From a checkpoint of a small transformer trained on Wikipedia.
Size: 16 layers, width 256, 2 heads of 128, MLP 320 SwiGLU, vocabulary 9189, 10.5M parameters.
Training: a variant of Muon for these matrices, 3832 steps.
MLP neurons of a small language model. Each row is named by its layer, matrix (gate and up: input weights) and neuron, and shows model dimensions 0-63. Each number is 50 + 10 x the weight over its row's rms, rounded and kept within 0 to 99. A neuron's up and down rows have the sign that makes its largest values positive.
After each neuron's rows, "fires after" lists the tokens most often just before its 100 highest values on Wikipedia text that the model never trained on. A number after a token or word is its count.

L3.gate134:54 58 70 52 56 34 47 54 49 54 37 43 43 61 54 61 62 51 59 43 53 47 53 53 34 38 43 52 47 46 42 68 53 39 61 29 40 54 60 49 35 48 62 38 41 38 42 32 47 47 50 58 40 42 37 66 36 49 54 56 75 64 66 44
L3.up134:70 53 51 49 55 52 34 57 64 56 57 36 60 55 62 57 53 39 53 48 48 64 56 53 36 48 71 40 42 46 58 45 51 38 53 24 52 48 54 65 45 44 47 50 60 37 58 40 38 47 63 44 36 41 51 64 44 69 36 63 50 69 53 69
fires after: "." 25, ".\n\n" 11, "ed" 5, " Died" 4, " As" 4, " released" 4

L2.gate243:54 50 67 35 40 58 57 30 42 56 47 53 61 39 67 52 48 40 58 51 62 58 60 63 64 63 36 54 60 37 55 55 50 45 51 44 51 54 49 47 62 40 47 47 61 47 49 36 36 57 58 48 34 60 33 29 60 59 52 46 38 67 58 63
L2.up243:55 46 60 47 38 59 45 46 45 37 59 57 60 62 48 57 57 45 31 48 46 45 58 60 54 68 45 49 54 56 56 31 42 61 56 46 41 50 56 40 55 36 57 53 66 55 42 36 43 30 50 53 57 48 41 42 53 57 49 54 41 48 49 61
fires after: " University" 27, " State" 6, " Republic" 6, " City" 4, " Dr" 4, "6" 4

L13.gate247:45 56 48 43 43 32 51 50 39 44 46 39 64 25 27 66 35 21 56 49 64 42 32 38 63 45 53 56 62 54 62 52 68 52 57 49 49 57 59 30 49 47 64 61 40 58 54 45 53 48 38 54 57 64 57 54 53 59 54 34 69 37 66 50
L13.up247:52 40 54 38 51 32 40 42 54 46 30 42 62 36 35 72 35 37 51 64 45 41 53 55 49 52 56 71 66 50 45 52 51 53 55 54 42 59 65 47 55 61 65 58 31 59 49 31 52 58 50 53 46 60 35 52 45 46 44 44 54 50 51 55
fires after: "9" 31, " the" 20, "8" 10, "0" 5

L7.gate204:32 51 54 45 50 63 49 28 60 52 57 31 67 49 45 59 56 46 42 58 51 43 56 65 43 43 59 49 73 61 50 54 43 56 43 48 48 29 66 31 38 33 38 28 70 69 45 42 64 53 49 65 46 50 35 48 55 50 48 46 47 56 31 54
L7.up204:48 47 57 43 54 48 47 54 52 40 52 41 42 53 45 34 54 33 40 50 67 45 52 49 58 51 56 57 51 59 49 71 38 47 44 71 35 43 47 49 58 32 32 41 73 49 55 55 54 44 56 56 54 60 76 55 56 65 39 42 56 69 62 49
fires after: "2" 40, "1" 30

L2.gate73:71 41 52 49 71 41 60 50 49 34 42 61 47 34 47 53 57 57 53 59 52 41 51 41 51 60 53 45 49 61 44 43 65 53 39 34 50 64 50 30 50 45 55 37 60 20 50 75 41 49 49 43 32 51 40 40 63 46 39 48 53 50 41 64
L2.up73:59 46 56 29 49 44 52 54 54 43 41 51 52 40 32 51 62 52 44 32 66 56 52 52 55 66 51 50 35 50 33 63 74 55 41 48 48 50 54 53 56 55 50 40 57 34 65 70 39 48 61 37 36 39 49 55 67 53 31 64 47 70 44 66
fires after: "." 55, ".\n\n" 26

L3.gate72:47 50 56 48 61 67 38 47 58 38 47 61 31 50 46 58 51 56 57 55 50 38 72 66 41 47 39 53 51 52 47 37 51 77 62 52 47 45 39 28 48 40 53 50 51 47 53 17 57 24 65 38 54 63 45 65 59 55 48 57 53 41 39 64
L3.up72:49 62 48 63 46 51 61 51 41 48 46 68 54 49 65 71 30 54 62 47 50 37 61 53 68 34 50 55 54 47 62 50 47 51 52 39 39 48 51 43 48 48 47 49 48 29 48 36 43 63 53 40 37 40 32 56 64 37 53 62 38 45 62 60
fires after: ".\n\n" 19, "\n\n" 18, " |\n\n" 11, "4" 7, "6" 5

L3.gate159:48 55 45 68 43 56 46 53 35 44 51 69 49 39 35 48 53 62 57 52 49 47 55 57 37 45 43 42 43 36 48 49 52 43 55 45 35 32 47 49 47 48 51 56 57 43 63 57 37 51 34 44 60 55 33 65 46 48 36 48 42 60 63 60
L3.up159:51 47 46 46 58 42 66 42 40 44 45 51 51 46 29 46 59 56 66 35 42 36 57 51 55 39 72 58 39 54 49 58 47 32 38 52 65 47 46 43 45 40 51 66 67 48 43 43 41 41 55 48 53 52 61 37 53 56 65 48 57 47 75 41
fires after: "1" 23, "==" 22, "-" 11, " |" 8, "\n\n" 6, "." 4

L9.gate171:21 56 40 66 54 67 42 56 57 54 44 42 40 34 48 48 51 61 69 43 63 59 49 44 50 43 46 45 53 63 56 45 58 42 34 53 54 71 42 56 40 53 49 57 45 27 37 43 40 53 47 51 59 27 53 43 46 53 60 37 42 46 54 45
L9.up171:32 61 43 30 52 66 45 65 57 48 48 52 56 70 40 54 64 50 46 42 62 50 50 52 51 52 48 66 60 45 52 47 53 60 42 53 55 57 51 65 37 68 42 53 54 50 48 47 55 52 58 52 49 69 61 39 50 51 63 54 44 42 42 55
fires after: " the" 40, " Vice" 11, " The" 7, " by" 4

L13.gate49:45 57 48 55 49 37 46 58 38 48 48 49 42 53 42 50 65 45 42 49 35 45 45 52 46 60 37 60 72 46 42 60 57 60 53 26 56 45 45 56 34 55 38 42 50 47 41 44 50 50 40 66 32 69 44 56 61 58 50 58 31 57 59 51
L13.up49:62 37 63 52 41 38 40 51 64 55 43 39 69 44 37 60 62 62 68 48 41 62 52 61 64 48 60 57 38 56 52 44 29 41 48 41 47 51 43 34 35 64 52 43 67 39 48 51 37 50 57 47 57 43 53 65 53 56 71 51 52 64 57 42
fires after: " the" 32, " an" 13, " a" 7, " The" 5

L13.gate16:51 50 39 54 53 54 61 53 54 45 31 35 59 38 44 59 63 61 54 55 48 54 36 55 36 56 61 48 64 62 51 43 32 42 38 55 40 37 63 31 29 46 46 55 52 55 53 50 37 60 32 52 63 61 55 59 43 48 42 51 43 50 58 54
L13.up16:61 45 50 71 61 28 47 53 49 26 51 39 46 42 56 64 75 44 49 41 44 55 36 47 48 26 53 56 50 58 67 50 48 58 55 46 47 38 69 52 35 61 59 42 35 56 43 49 53 55 41 60 61 53 34 45 55 52 36 39 51 48 64 50
fires after: "9" 33, "8" 13, " the" 9, "1" 9, "7" 7, "0" 7

L9.gate1:24 48 60 53 52 38 62 53 54 41 66 41 51 52 57 61 33 79 56 50 46 64 40 55 68 51 64 49 43 51 62 49 25 56 44 55 68 36 59 38 38 47 47 49 37 58 41 48 63 64 56 49 50 50 65 66 42 57 42 62 56 49 47 47
L9.up1:53 46 45 57 44 56 56 47 56 26 52 41 59 44 51 79 56 55 63 54 58 52 51 41 52 38 50 59 44 52 41 45 40 45 52 50 76 64 43 64 56 53 43 49 37 60 39 42 49 70 56 42 54 61 59 39 43 60 42 83 45 43 53 54
fires after: " " 50, " V" 8, "." 5, " |" 4

L3.gate28:39 42 35 52 57 39 34 47 65 44 52 38 37 29 48 39 46 47 38 44 71 43 59 58 38 48 51 50 39 51 53 61 59 63 49 55 34 36 34 42 44 36 20 64 46 61 62 57 48 55 69 27 49 45 41 43 36 47 51 47 47 33 75 63
L3.up28:47 54 39 48 34 60 41 40 56 60 52 36 43 46 49 53 57 71 47 56 60 32 50 57 50 45 48 59 56 39 46 53 59 56 42 53 34 45 33 35 43 50 34 62 57 49 48 54 41 41 64 33 57 35 34 57 36 71 44 26 52 46 69 61
fires after: "." 77, ".\n\n" 6

L2.gate34:65 43 59 61 36 52 28 61 54 29 42 40 63 52 49 31 46 49 56 45 54 59 55 57 53 66 59 38 37 58 44 39 59 35 39 49 28 62 50 63 48 58 33 50 50 49 25 45 63 41 63 48 51 61 50 38 62 46 47 60 33 65 59 57
L2.up34:60 57 46 66 33 34 48 48 52 54 50 64 57 57 44 49 46 74 53 53 50 48 51 46 51 42 63 61 50 56 43 49 50 38 47 60 57 50 37 47 52 39 51 64 48 49 59 49 64 37 53 52 50 34 45 40 38 40 56 42 55 56 58 51
fires after: "," 50, "″E" 10, "″W" 7

L9.gate122:43 35 60 52 61 53 44 38 39 36 53 59 61 36 49 34 44 38 45 67 65 47 58 18 55 38 50 41 32 48 39 55 67 54 44 37 49 44 40 52 65 43 54 41 50 39 52 54 52 60 44 45 38 48 44 33 51 49 45 53 62 38 46 52
L9.up122:46 37 51 58 48 50 40 28 54 47 37 39 57 37 58 38 35 30 35 34 54 31 56 47 51 47 50 56 51 53 48 47 62 54 49 56 62 43 58 62 37 62 52 52 64 45 58 51 64 43 52 42 53 21 60 45 56 64 67 55 57 48 43 56
fires after: ".\n\n" 41, "." 9, "\n\n" 8, "==\n" 7, "===\n" 5

L2.gate69:55 60 63 40 46 53 56 48 60 49 61 60 44 33 42 51 53 24 45 61 56 35 77 52 60 59 30 36 48 53 53 51 61 64 48 49 48 49 39 35 42 53 55 65 37 52 50 27 52 36 38 52 59 50 57 58 53 42 33 48 49 56 62 68
L2.up69:31 48 51 28 40 34 53 61 46 52 40 57 34 48 44 61 53 51 38 51 57 62 59 54 54 54 46 48 62 47 73 51 44 57 51 55 36 41 55 43 43 44 47 73 48 49 47 54 50 47 40 43 55 40 47 60 47 33 38 61 68 51 59 72
fires after: "." 27, ".\n\n" 5, "C" 5, "==" 5, "\n\n" 4, " wrote" 4

L13.gate213:58 58 46 69 70 59 53 49 43 59 64 37 35 56 39 50 47 59 43 25 54 61 51 33 50 56 48 40 46 49 39 63 49 54 47 46 48 59 36 39 46 45 42 55 68 49 47 47 67 37 48 55 64 59 48 46 44 53 58 60 44 50 58 40
L13.up213:56 42 34 66 47 37 69 42 52 46 55 38 87 46 60 59 65 40 36 53 37 61 64 50 48 36 58 41 58 62 41 46 43 71 29 35 41 51 57 55 58 52 47 33 55 53 51 56 45 44 44 66 47 59 38 51 53 53 33 65 33 45 48 53
fires after: "2" 22, "0" 18, "1" 15, " " 13, "9" 5

L13.gate256:50 38 47 56 40 54 49 39 55 36 46 53 67 43 40 54 37 57 51 47 51 51 63 76 52 44 33 52 54 53 52 62 52 50 39 44 41 57 53 55 48 46 43 45 53 59 54 47 56 52 42 63 62 45 37 48 30 46 49 40 42 63 42 61
L13.up256:65 49 55 57 34 44 52 39 32 47 38 58 68 39 44 48 55 62 41 51 37 52 71 62 38 44 65 40 61 44 61 43 59 68 63 45 46 58 78 37 39 52 65 33 52 53 52 62 61 44 48 54 42 45 44 57 54 28 56 34 52 50 52 52
fires after: "9" 47, "8" 28, "0" 9, "1" 7, "7" 4

L9.gate72:47 62 41 60 44 52 36 48 62 57 53 49 59 45 30 36 47 57 43 52 55 63 56 56 41 48 58 63 62 64 33 54 60 43 29 46 28 64 57 42 42 46 44 34 55 43 50 62 55 45 55 50 32 51 58 49 34 34 57 45 51 34 68 51
L9.up72:36 52 55 51 65 49 54 55 37 47 51 48 52 51 49 37 44 32 65 67 37 66 48 44 40 50 51 43 58 56 35 51 51 68 50 40 51 49 57 48 58 43 48 41 57 45 42 53 35 72 56 41 58 76 57 48 51 63 48 50 46 53 58 57
fires after: "." 17, " in" 16, " In" 6, ".\n\n" 6, " on" 4, " after" 4

L4.gate144:38 52 46 61 55 59 51 39 71 54 61 48 40 45 47 52 14 49 43 60 63 50 52 49 62 54 43 46 53 49 36 41 63 43 51 20 35 50 52 58 53 54 49 59 58 40 37 45 47 57 37 43 49 54 38 50 54 51 49 69 45 40 51 45
L4.up144:45 59 51 47 45 54 33 34 37 58 59 47 58 50 41 41 46 52 49 47 37 53 59 52 59 51 56 52 47 69 47 43 51 40 47 56 47 57 27 56 61 46 42 43 52 54 51 32 44 58 58 44 41 52 53 34 59 59 39 50 61 45 61 26
fires after: " (" 26, " \"" 17, "\n\n" 16, " |\n\n" 12, "." 4, ".\n\n" 4

L4.gate105:45 53 36 41 48 47 73 55 68 44 67 51 50 53 63 43 55 67 26 46 60 40 60 52 53 49 59 52 45 52 61 45 43 44 32 67 56 54 52 59 54 52 49 36 46 40 51 54 58 50 30 49 42 31 28 47 49 37 54 44 54 41 54 49
L4.up105:50 57 39 58 57 56 62 51 41 60 43 46 36 65 47 54 57 44 36 45 59 46 62 49 42 49 49 44 47 52 51 31 58 45 46 66 53 48 59 50 70 58 56 44 46 45 59 51 50 57 51 45 52 48 46 40 63 35 49 40 45 40 47 42
fires after: "-" 25, "°" 12, " CD" 11, " C" 8, " " 7, " $" 5

L2.gate257:61 57 55 63 44 56 60 64 50 43 69 55 58 40 48 44 58 57 64 58 56 54 62 45 59 55 45 40 73 49 48 29 36 51 53 66 12 48 33 64 54 43 43 38 57 53 54 46 50 39 49 48 42 49 47 49 53 48 48 64 57 58 52 53
L2.up257:42 52 40 57 51 49 51 48 41 47 63 08 47 34 45 38 47 56 67 46 61 48 62 68 51 53 58 69 44 47 63 35 63 48 62 60 61 31 60 48 54 49 38 68 53 56 66 43 61 35 68 36 45 58 56 46 49 29 51 51 48 40 41 66
fires after: "2" 42, "eg" 6, " at" 4, " self" 4, "-" 4

L7.gate98:42 52 63 54 51 53 48 50 34 43 52 47 49 37 44 43 57 67 54 47 62 57 49 31 64 63 43 69 62 57 59 50 61 42 42 32 58 48 30 52 57 39 43 37 46 41 52 41 66 51 31 44 52 32 33 50 35 63 48 55 58 57 24 52
L7.up98:44 62 63 36 52 54 46 51 47 51 46 53 49 45 46 53 46 57 34 28 58 52 46 67 43 42 48 45 60 68 60 50 68 58 42 37 53 50 40 37 29 46 39 37 53 58 25 18 37 44 52 55 46 60 60 35 45 51 42 38 57 45 48 47
fires after: "." 43, "The" 15, " the" 13, " The" 5

L6.gate235:43 56 74 61 39 46 65 63 51 66 58 36 37 33 53 51 58 52 48 63 47 51 20 32 63 59 57 38 38 51 32 40 54 48 47 42 43 51 47 56 36 42 50 64 65 44 36 41 54 54 70 54 62 62 50 55 40 45 36 58 38 69 36 53
L6.up235:45 36 49 41 58 47 62 70 32 62 53 60 43 33 46 43 45 44 39 55 58 58 45 36 31 56 48 28 36 53 45 44 49 50 35 36 65 49 47 35 40 46 50 58 51 56 30 42 52 58 50 62 39 48 48 58 52 56 55 46 28 38 57 43
fires after: " the" 46, " The" 10, " was" 10, "The" 7, "'s" 4

L9.gate26:52 54 46 49 39 59 46 50 51 39 53 40 40 44 56 43 44 31 44 57 55 37 28 59 57 57 44 48 72 53 56 69 38 63 71 52 55 32 47 67 28 46 61 63 44 58 49 49 65 49 49 33 41 40 47 63 66 53 57 43 45 51 28 58
L9.up26:63 65 34 64 40 41 61 42 41 31 47 48 49 22 57 58 54 33 46 52 54 42 49 55 30 32 57 49 59 61 53 54 59 42 58 61 46 45 74 57 60 61 51 69 38 75 55 45 50 58 41 44 47 62 38 37 69 67 44 47 50 59 38 55
fires after: "2" 18, "9" 16, "8" 10, "4" 9

L3.gate284:50 46 54 51 42 50 58 46 39 59 72 47 50 42 63 50 48 58 65 50 44 49 50 47 40 50 55 56 39 50 43 56 55 48 46 64 41 63 43 59 56 35 45 54 47 43 64 48 46 60 29 52 37 56 49 50 34 40 36 48 42 63 58 43
L3.up284:42 38 66 34 58 27 41 43 39 49 62 46 43 53 50 44 46 58 50 54 51 52 59 68 40 59 52 60 54 40 29 32 62 43 60 43 50 41 60 55 40 27 42 55 57 45 49 52 43 48 49 48 42 65 60 43 37 53 56 65 50 60 32 42
fires after: "-" 44, "." 15

L3.gate91:41 59 39 59 62 50 47 58 63 44 49 48 45 46 48 35 60 58 35 50 46 53 51 63 43 68 61 51 53 46 41 44 47 53 51 47 44 62 36 31 66 42 45 21 36 58 62 51 41 47 54 54 30 47 60 34 47 46 59 62 48 47 44 42
L3.up91:47 49 44 53 66 58 67 36 44 50 67 41 50 38 42 49 43 62 48 53 33 54 63 47 41 50 47 50 44 64 34 49 49 34 63 60 55 55 51 43 62 62 51 62 53 45 52 43 57 42 46 50 28 42 54 45 34 34 43 43 49 52 65 46
fires after: " " 54, "°" 14, "^{" 11, " (" 9, "×" 7

L6.gate292:71 43 43 45 37 66 47 50 56 62 79 50 52 42 37 60 60 50 62 57 67 51 60 55 63 43 51 37 48 62 64 53 44 47 50 32 47 53 41 32 39 64 50 52 42 58 35 64 52 46 67 63 36 42 59 40 40 63 54 43 46 60 53 65
L6.up292:66 46 49 56 51 67 52 49 69 70 72 49 42 48 41 39 59 53 46 47 62 38 58 59 64 48 52 41 41 47 61 32 37 44 65 56 54 49 59 38 42 59 60 64 45 55 51 51 55 51 47 51 63 41 43 36 37 39 29 54 53 51 52 57
fires after: " P" 20, " (" 15, " f" 8, " F" 5, " New" 4

L2.gate133:35 38 65 47 45 51 33 47 52 40 51 54 37 38 21 42 63 46 50 45 38 60 51 42 75 49 49 45 46 58 58 57 61 54 50 43 44 60 50 76 42 55 52 58 41 55 40 52 49 50 39 52 50 61 33 52 55 51 44 48 43 72 44 47
L2.up133:45 49 48 78 51 43 49 52 64 28 65 51 40 32 41 45 54 45 45 41 51 46 50 44 44 40 57 46 39 50 64 52 43 46 47 59 37 51 65 44 45 50 62 60 49 60 45 47 45 58 49 47 32 57 54 64 49 49 48 48 54 49 45 56
fires after: "." 31, "," 16, " of" 7

L4.gate65:60 43 50 36 44 48 52 53 44 51 38 41 42 46 55 59 43 61 54 57 55 39 59 46 53 42 60 54 63 48 59 53 37 57 56 52 43 37 48 38 38 48 57 73 81 44 43 44 63 43 53 58 37 58 31 61 46 38 63 69 38 70 49 47
L4.up65:62 36 48 63 40 40 62 38 48 50 55 34 46 42 52 52 52 57 39 67 53 39 32 58 40 66 49 53 42 38 42 54 46 51 38 44 35 47 41 40 37 41 55 63 72 34 45 51 47 43 58 56 55 60 60 51 50 55 79 60 48 62 47 48
fires after: "\n" 28, ".S" 18, "===\n\n" 12, ".\n\n" 10, "==\n\n" 5, " ==\n\n" 5

L9.gate18:52 57 57 44 45 40 54 39 46 62 60 32 45 34 40 55 62 40 59 58 49 52 40 58 36 43 47 57 64 51 44 59 60 49 57 28 50 41 49 47 53 45 59 46 61 61 44 56 45 28 49 53 49 60 53 48 60 38 57 60 40 62 60 46
L9.up18:54 52 48 47 57 43 36 52 51 42 43 50 59 60 46 50 60 50 55 41 54 52 43 70 47 51 57 34 50 43 54 40 40 46 57 44 48 43 33 61 53 39 50 60 54 56 59 51 50 42 33 63 36 65 51 53 53 46 37 46 28 55 52 60
fires after: "1" 21, "9" 16, "0" 14, "–" 8, " December" 6

L3.gate313:67 50 50 52 59 51 46 61 66 44 44 68 51 50 57 41 46 47 67 58 50 47 47 41 48 53 35 30 36 61 61 54 76 48 44 67 53 42 27 44 42 32 49 37 59 45 37 69 39 45 44 54 42 53 45 47 44 32 53 55 50 47 41 59
L3.up313:72 40 53 59 61 54 46 43 53 43 37 55 35 32 48 44 45 54 73 48 54 49 51 41 36 48 44 46 50 62 51 63 75 69 50 68 56 53 27 40 49 46 53 48 58 39 37 58 52 57 42 46 46 42 31 46 39 36 58 54 61 50 53 60
fires after: "." 23, " that" 16, " when" 5, " throughout" 4, " Although" 4

L6.gate8:47 40 62 29 47 49 46 37 42 61 48 40 60 47 54 39 55 66 56 39 63 49 46 47 36 57 45 79 39 40 46 43 36 37 57 44 58 47 52 41 33 50 52 59 67 35 40 43 47 42 50 44 38 45 71 35 60 54 37 56 38 64 71 51
L6.up8:63 50 66 41 59 40 54 69 51 53 63 62 53 25 50 32 54 38 61 64 46 59 42 49 64 47 59 58 51 56 44 48 68 45 52 36 67 53 43 36 42 54 42 47 48 55 36 32 55 49 67 51 39 60 48 46 52 51 39 41 50 61 57 57
fires after: " the" 41, "==" 15, "The" 7, " The" 6

L6.gate195:13 66 52 58 41 70 46 69 54 46 62 45 54 36 53 53 48 34 51 61 62 57 60 46 63 53 51 55 52 41 49 63 38 50 54 55 66 63 24 52 50 53 56 55 58 42 63 42 47 66 48 39 38 53 27 35 51 46 49 55 57 32 66 68
L6.up195:49 59 40 39 35 46 51 61 41 51 60 48 34 45 41 55 47 54 38 55 55 50 50 57 33 73 65 56 48 51 49 65 48 60 44 56 52 43 28 60 55 36 55 63 62 49 52 46 50 53 56 45 35 54 69 53 43 42 41 88 46 36 53 34
fires after: " |" 29, "|" 13, " (" 7, " the" 6, "-" 4, " a" 4

L7.gate258:56 42 41 63 48 49 56 40 40 53 71 52 39 46 45 40 56 63 46 57 49 60 47 65 49 29 48 62 48 52 52 41 62 50 61 15 31 51 37 31 54 53 44 62 48 34 51 57 56 50 52 38 48 67 57 60 57 46 40 44 46 44 43 50
L7.up258:40 48 42 54 61 53 52 49 48 58 48 45 52 39 33 36 66 45 47 69 50 36 69 44 46 39 63 49 39 56 46 52 55 50 31 53 46 60 44 64 58 38 58 43 43 41 66 60 60 54 54 61 48 54 54 48 44 43 33 52 52 58 52 45
fires after: " F" 37, " f" 9, " V" 7, " S" 4

L9.gate279:48 49 29 35 53 45 43 52 46 53 43 58 52 69 37 59 37 56 53 59 45 45 40 50 48 43 62 67 60 49 64 45 43 50 61 48 60 41 48 67 70 30 41 39 49 54 66 53 60 54 50 51 48 48 45 39 80 41 58 70 42 58 51 33
L9.up279:48 65 62 54 37 44 54 42 58 48 50 38 49 58 32 55 63 59 60 45 61 57 49 51 40 33 58 46 45 60 60 69 30 49 48 64 46 51 61 51 41 44 43 49 51 47 51 49 48 48 40 52 60 62 57 54 47 48 47 45 59 61 55 40
fires after: " (" 66, "1" 8, "(" 4

L9.gate55:51 61 53 64 55 62 40 59 52 43 55 62 37 32 41 42 49 46 43 52 67 58 54 45 41 41 33 43 47 52 49 49 48 52 49 64 57 48 45 34 56 44 48 34 33 22 51 50 46 46 63 38 38 42 39 46 62 18 60 59 60 51 63 46
L9.up55:45 29 35 33 61 63 54 66 58 38 55 73 32 62 39 62 56 48 39 55 43 42 42 45 23 51 50 31 47 52 41 68 46 52 48 50 43 55 62 44 64 50 41 56 40 37 46 61 38 72 61 69 49 61 35 48 42 50 49 27 38 42 47 69
fires after: "." 58, ".\n\n" 18, "\n" 4

L13.gate236:40 50 55 49 67 31 59 78 63 52 62 57 47 35 41 46 53 42 59 32 48 44 37 30 51 51 45 53 48 36 53 33 55 60 56 54 52 47 57 49 42 47 55 46 60 41 72 57 50 43 54 45 38 54 51 43 59 53 34 45 42 48 37 41
L13.up236:60 50 53 32 47 48 44 54 49 55 54 40 41 52 52 46 41 39 41 37 37 48 55 33 55 33 58 65 57 54 47 50 56 55 66 60 61 53 57 66 42 53 72 48 60 52 34 47 44 46 47 54 50 48 51 48 51 42 40 58 61 57 66 38
fires after: "0" 23, "9" 13, "–" 10, " " 4, " Z" 4, "os" 4

L9.gate307:56 45 55 33 56 41 42 41 44 61 48 63 62 51 34 60 44 44 48 50 41 68 39 55 53 42 62 44 56 54 66 40 55 68 38 61 53 45 60 24 50 63 47 30 61 37 38 47 36 53 50 43 52 54 48 53 58 44 49 49 50 54 49 64
L9.up307:57 52 67 43 56 47 44 58 63 42 34 56 61 37 58 59 61 57 45 48 67 55 47 66 55 39 47 47 43 54 31 58 54 41 56 58 58 59 45 45 53 50 53 42 49 39 52 50 32 45 43 45 57 66 38 57 49 56 58 30 59 62 47 29
fires after: "1" 16, "0" 14, "2" 11, "4" 8, "3" 8, "5" 8

L13.gate196:36 59 54 61 50 36 47 43 52 47 63 48 42 45 46 61 51 52 57 58 50 37 61 49 41 37 49 59 45 33 46 45 51 58 41 50 55 52 66 61 46 43 52 35 62 45 66 46 24 40 64 47 52 63 37 46 46 53 59 37 43 64 43 66
L13.up196:55 54 53 43 33 53 55 42 49 38 50 48 54 56 37 32 41 51 68 56 46 50 60 45 46 39 53 48 37 70 41 39 45 62 58 49 36 52 56 55 67 44 41 51 52 48 58 42 57 65 63 50 59 46 61 68 44 43 42 35 73 68 39 65
fires after: ":" 31, "°" 23, "," 17, "9" 13, "′" 7, "0" 4

L2.gate32:60 37 48 37 57 38 58 42 41 28 43 57 63 44 37 54 58 41 38 52 44 47 36 55 37 59 48 34 36 39 31 66 26 68 46 56 44 60 40 56 45 51 48 40 56 52 46 60 45 54 69 55 62 62 56 47 54 39 36 57 43 52 55 43
L2.up32:50 50 36 44 35 53 46 42 66 45 57 44 56 56 35 44 56 33 65 54 44 47 49 46 53 56 59 46 49 54 44 41 56 56 38 47 46 49 38 52 42 51 39 54 44 54 29 49 46 63 34 40 50 37 63 48 68 55 64 44 48 45 65 57
fires after: " |" 26, " the" 12, " Vice" 12, "," 8, " and" 5

L2.gate173:38 53 56 44 58 44 39 36 24 53 53 57 32 51 49 46 42 66 41 42 40 44 53 52 59 46 67 44 44 44 41 39 43 52 59 42 59 49 46 49 43 54 48 43 42 58 50 55 66 55 58 37 41 60 50 54 59 36 57 60 50 63 49 47
L2.up173:46 47 60 61 59 45 46 45 31 45 60 44 37 56 64 55 17 48 34 69 38 39 51 61 54 56 66 55 42 44 60 34 37 75 57 40 47 59 23 49 38 51 49 61 54 45 48 50 33 45 64 54 53 47 45 47 45 49 50 66 48 60 51 39
fires after: ".\n\n" 73, "\n\n" 15, ").\n\n" 4, ")\n\n" 4

L7.gate45:36 41 54 59 56 53 37 47 37 43 36 53 52 47 52 45 53 30 53 47 41 61 70 46 37 35 66 40 45 54 66 82 50 49 58 62 43 60 51 60 65 55 29 47 46 52 47 52 40 49 63 50 63 53 53 56 42 48 48 46 48 55 51 43
L7.up45:34 53 55 61 51 71 41 51 48 61 51 54 37 52 63 43 56 39 51 54 46 55 62 31 41 48 37 61 56 58 48 51 44 52 56 50 46 63 34 53 41 53 46 42 36 44 37 68 58 52 47 50 62 57 38 52 63 45 56 53 58 53 59 52
fires after: " |" 21, " the" 17, "|" 16, " its" 5, " st" 5

L10.gate217:51 36 36 36 67 59 57 44 44 43 52 55 44 46 34 46 47 64 48 32 50 42 56 41 48 55 47 55 55 51 50 50 56 59 53 53 51 57 48 36 33 47 54 47 62 50 43 63 62 54 52 53 42 65 28 38 52 57 59 58 58 47 41 57
L10.up217:47 63 39 46 44 63 48 70 46 45 46 46 64 57 45 52 47 69 26 38 63 59 55 46 50 43 56 62 28 55 53 55 74 49 36 52 56 49 41 39 39 42 53 41 50 47 48 40 47 52 51 49 57 65 62 36 56 73 45 44 38 49 49 61
fires after: " the" 16, " \"" 10, "===" 6, " M" 6, ".\n\n" 6, " (" 6

L4.gate156:43 42 60 46 55 42 37 62 45 32 62 55 41 53 46 51 38 31 48 58 53 46 46 49 63 60 38 67 44 35 56 63 47 68 51 55 44 56 62 35 43 57 69 38 43 45 46 58 43 40 45 55 54 58 55 52 42 54 46 35 53 57 46 79
L4.up156:45 51 43 47 63 47 47 48 57 57 52 56 52 36 38 50 28 41 44 61 50 46 52 48 57 51 33 45 61 59 57 60 76 34 61 26 44 45 39 40 41 67 72 27 61 47 50 53 51 39 35 68 52 41 44 30 59 66 49 46 47 42 52 51
fires after: " P" 19, " Pre" 11, " C" 10, "C" 9, " V" 7

L8.gate166:45 48 43 56 35 27 43 40 48 52 35 50 38 50 36 52 26 66 48 67 39 41 50 56 43 47 50 52 42 55 44 59 49 42 54 62 44 50 67 50 73 59 49 27 65 52 65 50 56 41 65 57 55 60 50 46 52 58 29 58 43 55 56 46
L8.up166:47 51 71 52 47 46 67 68 41 47 61 53 60 44 53 57 42 45 80 42 38 42 42 48 50 58 65 60 47 43 53 45 63 53 53 67 55 48 48 53 64 31 33 60 45 38 49 44 43 48 36 50 63 52 69 45 38 44 45 77 41 46 72 29
fires after: " V" 14, " B" 14, " S" 11, " At" 6, "C" 5, " " 5